config.yaml
n_layer: 11
d_model: 256
n_head: 8
n_kv_head: 1
head_dim: 64
d_mlp: 512
vocab_size: 1024
activation: "swiglu"
norm: "rmsnorm"
norm_place: "pre"
norm_eps: 1e-05
positions: "rope"
rope_base: 1000000.0
rope_fraction: 1.0
qk_norm: false
attn_scale: 0.125
bias: "none"
tie_embeddings: false
parallel_block: false
init: "uniform"
init_std_qkv: 0.0262
init_std_o: 0.0
init_std_up: 0.0262
init_std_down: 0.0
optimizer: "muon_variant"
lr: 0.00242
beta1: 0.93
weight_decay: 0.055
lr_head: 0.00552
grad_clip: 1.0
warmup_steps: 200
schedule: "wsd"
decay_fraction: 0.904
decay_shape: "linear"
final_lr_fraction: 0.1
batch_tokens: 16384
seq_len: 256
doc_mask: true
train_tokens: 133800000
steps: 8167
dataset: "wikipedia_en"
MLP neurons of a small language model. Each row is named by its layer, matrix (down: output weights) and neuron, and shows model dimensions 128-255. Each number is 128 + 24 x the weight over its row's rms, rounded and kept within 0 to 255. Numbers have three digits each. A neuron's up and down rows have the sign that makes its largest values positive.
A block is one neuron, or neurons of one layer that tend to fire together. After each block is what it responds to, as a language model described it from the Wikipedia text at the highest values.

L6.down86:130102097123090106153119114142093132091124118126138152154145126090167118104126122133133119091106130117118112134182089126166188112117113128113142196108097137132158148119143166114098125125124157158124133125137135087090100135079184114159123119168140155138116125140114138174119113167083122140139115090111135113121091146113114090147162079135106117105124127128096133122160141142119105144141
L6.down115:118133113152103125140126151128144105142128123162147145137107137143125119088093124121103151140130129151110150148116121137103138116157119135152100097129108177133133159107128157145090158139122073073126157104149162118138133167101140126170098108104128113132106145157122086128174131171146082116102133085114140091104147146173112131131166140091142120152152111098124157132080106148114120132108
L6.down117:125138159150155104109124090143119115117159181165143132091077131122162131156143100144092116123111112139145142110161097158141073130129142159156139140124134111146139158127098123118146157131111154127144117164110188127115141144108167171131127168142137144130099137132130103143120139152141132160141120136095105105136135119143127124117098117176124123111157142159096123132100154071097108130157
L6.down167:102113159120139137128112126159071144157110122184133148120122114127112137089161119118111093176092131169103126137155133162169096124153149111110126143156162104146154120135101134107148086122111148105153107150175119131157133149124166144131127152153161129077105125119083159174132152153119144122154128114128140130108117094106109176130085112175146161149117102124084148153092148073128103105157
L6.down170:095123127147099140146122146139122119098126097197154142129122171127114130145152116145104135122099078132147122116099111112111149114109132134103133090139155127135128111157143162139111149103076119115122139128067151128137124149114135151151107122126116125128140118150141108093134126139114094127136123105131095157107150197095091141144083135150132123141134140077105139108218099122102131125166
L6.down263:101136123121106145150130168119143109102091098125136122100171172171128147158169122146118106134131120106151130125166129127119149136166101125144085134130130160091068154153097095161146142092094130137108181130126140132114144116089143125108109116148133158171120126143130157107174085117067136109151107130107110098155124102169132137153115141130139138142103127109136144109167132130160136131140
L6.down358:123104090178133155104081113164129115120088111106153138134135148123131139155151198130058116131136134131118146102120165164106127147087149166126144138158111127112136148147172111136174124173112105122145135157103137125125137122109126152193128063164161144146110111106127133163152125167171129155121128184134117124109110127103120120149091140162138138118128096148138096115124135081138133127100
L6.down457:104100099137161142133106098134121143133126088129110104130121133159145098103113154131111129124143129076111112130138148165105100133148098102081145128133143100172133133106104106135125077087104128116107164166110111129152114136139156107177125171120126120132117123129129073079126146134121104112098093153120146112135128135167135133155102153109149154145166164118103126152130127097111164136112
Description: Word-final suffix completion

L7.down114:122128139165108189161121122115136142149162157143153084123106151140156134093137114116071171125108152142127118116141131138059155110096147116105117149125136113117121139101134133164091122117154122159138106162104192110161104132081133132159168095119147076115144152132123119179131122142147131082157096082098121134137141115103130117146116115160103158129136140104138108134150150154118089125129
L7.down210:150119102143142111078115158138134084138095135074133112113158157142117115136134188152149090128135125173113102136135126108133098149119156119152105109114177150184129111106134138070150136136081069126122138141139180124089152092148100136150108124124139122093137117103131118119142136157128149153128110117111130083177128113088148151118148145131130123130140094125110084129188130123136130113121
L7.down230:126155121142131146093098160113139134111096115110148091152132130130137172140128146121099130109160116153149103129128137119152152111192084131128111115164092123140155139110109105163154136130099083153102136134119125105112139101111111138161061119089168170104129124117130089160148089159162131149140124096086138115116112128189139108124154145185168108110090133143085180125097112128129115151130
L7.down258:120079127097137094128102148090163133169118162175096123183110094121127097088127102089154146136144154145096144154128120126105106136129156194148147109134128138119123098113104185145137134115138100111143110118100159158112148177148154144150120146149191147113132119125110135082115151129104173157108150114154189127116107153094118121134120139118110165095109101122122124106094107132108112100075
Description: Coordinate slashes, word middles

L7.down233:110130153178113099151123093119176152136121142158124169115128117116164119118138153108146146179148094059156145141119131117128143085128155141132120103143132067128139078063118129093155127117120116130123145119132138093195128131137085136136134103172107107159155124122146199126093112120121121133083152131118152129164134109127142152112127141128137125156108147142115144139132100160169105166143
L7.down428:113101091104116136096147131146109155098138111153124134134104116164133128129130165097150141145083131164119108103120141133145142127129166130100117072133150176104136100141158091146108098110130136158140119137173107141123121102064113146124155142092134091139100122125167137116144113105119116141145154157152096130143153120095151134111155173107107113135122111205161157115131096108131069110124
L7.down434:132119135057104089120105133152113159132112157134140125124170134080132123144175158113116140153114134098180142132119152108178126162123104119130128136097130100110125106125143113121109121125144166099152153130105135145146094142134128136167131169117117139203115099077154134132094123138063111088123140135133100155117117108079116125152104157123144103091159168143098049087155121132115164127172
L7.down440:134116124141067129167148122111130169123131163144097160159124108104154121135114086105162153160114113148145181118131073125142113146170150096143112130097140101128128116135163139123130124107153141148091097143133105135150155139140127160097150140149122102145136138133123142120156183093144132131119130113131118108100136098107141099159087152161144155103130061160120158128107122134160124129153
Description: Word-completing final subwords

L7.down10:150124186146132053170127131108132178157142113149131065095110137093162139127133078140095118091141122144142126143186188150136141129117114111112091094109156164104143133131132140157129120120154122116106152117167118112122128096129126137114118125126136109128105113119108163134141109138183149130152121130122138136134144152147150124139131155123112139101091131153114123145104135151121082102099
L7.down40:119140129205143109113126113113120149134138128150160110087147104160110116130101138122124200105108107145146124151174137165138099109144132121136134181131153097166124163134140158151156110122116142138132133166138096134154114149110121166144125107120119111082144156121117144115127115100129155119100137140167127087137125104106100129166131130129120169127110145203099133111155125098125187098188
L7.down414:157151115149124071128174120184149108137136156119090125126123104111119109137144159139081204183140134143176123144140140101133144112154128145137120129123108164143131146131125099100137111136117146119161138101137121070148120107140108138136193116128120110149093132124132125143113119128166126121122136162087117119135138127145159121117090105079135187125105142135150146105109177115104125138126
L7.down492:131147109096121095109117135114128171131129161130106141153133085122118072147158099148130165136097148137134144148129141120135141149121148111128107159135115112128094131143143130124102094104122133131106145145121114126137125093114127121127107151156168125147116142148145124158098173133107103107107122129147098102092148122122120133160143127145178121085127129151097103130138132132120143121117
Description: Mid-word subword continuations

L8.down207:169132139181136126118163139198095159129083156107083107092134113138138108152179094113135127124121161137120114126124135112136110168138132138174118178129125130185143107115154129115130090113107107124145105141144143173169118114084168126134124136163152146138132140141129134166075093152129127099163116120149114136109140149097137149153171101146114111129118131112105144185136144135120134130108
L8.down214:088120164143142134138151129151094142122147106096113135113149142124120120136095114127153135138120107118161139125082100152079084087139132071111129145133160128140151148071130162120133108114103107095126133110140077141175145107119106146171148184155161133140101158112110072132145180106091127103152100128118099122174114155110103100113119097093130126125121171152110111117144110096153107120108
Description: Mid-word stem completion

L6.down52:073170127127133166118156116126138125119106144123117134145161158150126165124149127120147116138134119088150113150121100102120178123146158115135083068136107130164127129151084151122144139147133097153139118145120173127123097139135133201111144134094137153116125118129165105118165149132165152155111147122116128151118140124098113149125104143137109146112116106131215105126124111152107085131122
L6.down107:148139145154135133142148133113153148059103126157153097102142117133143101094084136082162120166117093154154137089123114120127105091123137076058132126118104121129093128152105123096135146146130156118154087144099088125137105147098108140169159109078122120108135105115138166128107104106098123133111120127153183144151130078129161163081147128169116108131149157142129134136145161139127168136123
L6.down109:109105134144126116130129102083095149099145143125153160096092106113111182114131127145127159134169127125120127127134158126125096135119101128133125141116091107110137112098105133132158144156105126117158087132180164112138155107096066107086125119071152121116165121144160117097134122157122125118144132115119105102164136148091131147158131155149145101096145145145133133167151088113136137139117
L6.down233:128094161141135135152183152131141151125151119112126119142116141140158121148125119142091083115122140148123151125107043127135128136111122141134118144140147095198152126165129124119061123144117101155110126116142067116131134161085102138127112129166106082120131152153130144154148109148135119106100097121124127085120074127142130147140129128125093143159123127112122117173160115127110116118092
L6.down366:103130137132070152146112144105116104153137127113126123109153158110165142163139129114142109121155115149095120117107085119113122121132155124115117122124112144123102139116170157148144102125134118142127129162094134119124082119101149112133112117137122083116128175136147171159184119104119106128157126163150139147122129079157130132094126080084111162128100108114134145136120145121093125176111
L6.down379:135131109123157109158109096114128157101129128137119131128103125139135138145125154110156161131132110131105115128133113127153110121095132146141105093134155132134120116150144144155143131184140120143142130153124112129145194144193143123133130160122134130120136145118151115142112122130140145174133118132137143133124170116151130100140119074129090111096134119136115076093112102115115099089131
L6.down402:129122164102103132131097125139136116114126149158114095134122121101096107130134079118127127140127115143136177116104150095124124144112106154125123139106128154097162126138123134121108084113112154151127121142116099115125098101111108163141110178081113108117144096127109142128135154134096144123164136140136163142135117111139111107198092137172109093145106164138144113111155128139131123114154
L6.down416:131097119151135157084162114113129103151127125108125097151143108113098137113124081132168133162112127091116153122137159136110129104104167160069122194134111169164119157153137094115100078139107151128158120146156142147180106137120076149091110159103176103129184134138118108158106123142142127137115141130123112110079111119110106149154106128110097133129120158139173120121149145115146123130125
Description: Mid-word pieces and scorer-list punctuation

L6.down33:098086113119109124102145137116129125167113126105140142137159107103139156122170115154091143107122174154154134116157127140112120170090128172121109126109133109119123124163116143116110141113127161141146082111129136114119130110125191151114165106157152108168092135122124127149106161143089122134097118095144151118146116121157127149132148128170100104087116114077111159144140143136143143108122
L6.down57:129174135135147129144102093087110134137105114125113121152099132163166111130119150105137146135127136185124133153123106151093143096152169100098079150109096137142085081152142172078147178131154101120145168141145137125103155153127147127122156124093157118089115120110130111161116145145133098119108123117145116086104091189121109149118075144139137124131131111120101085121125102141129105105142
L6.down64:140153153136093125096145132128138099164160126180141147130136128104117146128107082121106130122141105177158101143125131154130133073140135147131119136114128137073102086110166157138122119118142153128146148112088110116107162110103154141109150104136155115086146095129132117098086101135162129073173148144158131145158079104131160132123162152129154135090125081150140135134147119085143082145139
L6.down83:131102147130180140143121111146111125131127155116140180126167161148155148087138138147059144105136118111166148161144160121119095123114093141128155163115154149124114110171134156090132162142100121140091181143107139135139100131187131117139131132149110136137149161102092148140133157121137119091129134091143125078096096176131153102095137148154071120153119155092152156137136112143128108151147
L6.down254:149132096134114109160149144171081090145094117133164163121124091124077114122109140143134106113114138119138178082131117167121109135060118114116138124139120137107143164114158107095135115133124132149117128094139113117076107142107170147141180119131156124082159122116104094127104080123144113130097145074132130141124131172137111130125145134160084102171126136114145146100135062086121109121107
L6.down354:127128145126083102123148153128145099145103111129129119114086158135125119112118129137121125116137063145140134137144171095120125107084129129128125137146162112142102171113142169145123113125124107100133151134148137092163130147129157190217115140130111078074138122124100112048124138139144140129149141099162170108134115141155116121107113121152137084117127125104132121124150144046150117099124
L6.down396:135125081170153129126123109077118111123062172137129104108152106125113139120124175123136146119122142101146142153118126122089144127075190155134113154130129123180134132112135117123107091132125116114134126120098147138129150141074133103123109107145113140154127104149120072126103118108084097096117134121114141144091151099084138135146107096116115117121119132147105123122170107123136131135129
L6.down452:109125073122124109145106164109142136136148129149098123120149126131111115124097164135102094129110145151104119126109117118105088105110118101106115145115143130163153128176123089109131136101121163180116108113175130090128117154094110129146153086160136084138099141109114123126134143130082066122155155096092122169111163140091124127172140119142100137117138090105103157097135095161097114111187
Description: Place-name word endings

L8.down21:121113135110127085136132178120134100133088132153137134111162136110099100109141138121132142148093134146139152116135101139119117136110111097094137109145144132078105115080164100103108119168164119138099116135103125125147087132090079155168154123126103100098152121112129114109121179135151159177113141094096138141129111136114074091178110185183115142119097099149147142154117107118108129074124
L8.down411:140162131147119141073127098137189113125176125135150148142158154135123112107138133120082102119153143099134148180124122111074133115149114146108127156098089169154082126106115107133134103135143149136151119107168119081133109119137184157214140133151105143142107141123109110088120189154158131145122116095173128136151092091100123117153098099137124100111154139143094125100166119139107143145116
Description: First-name ending fragments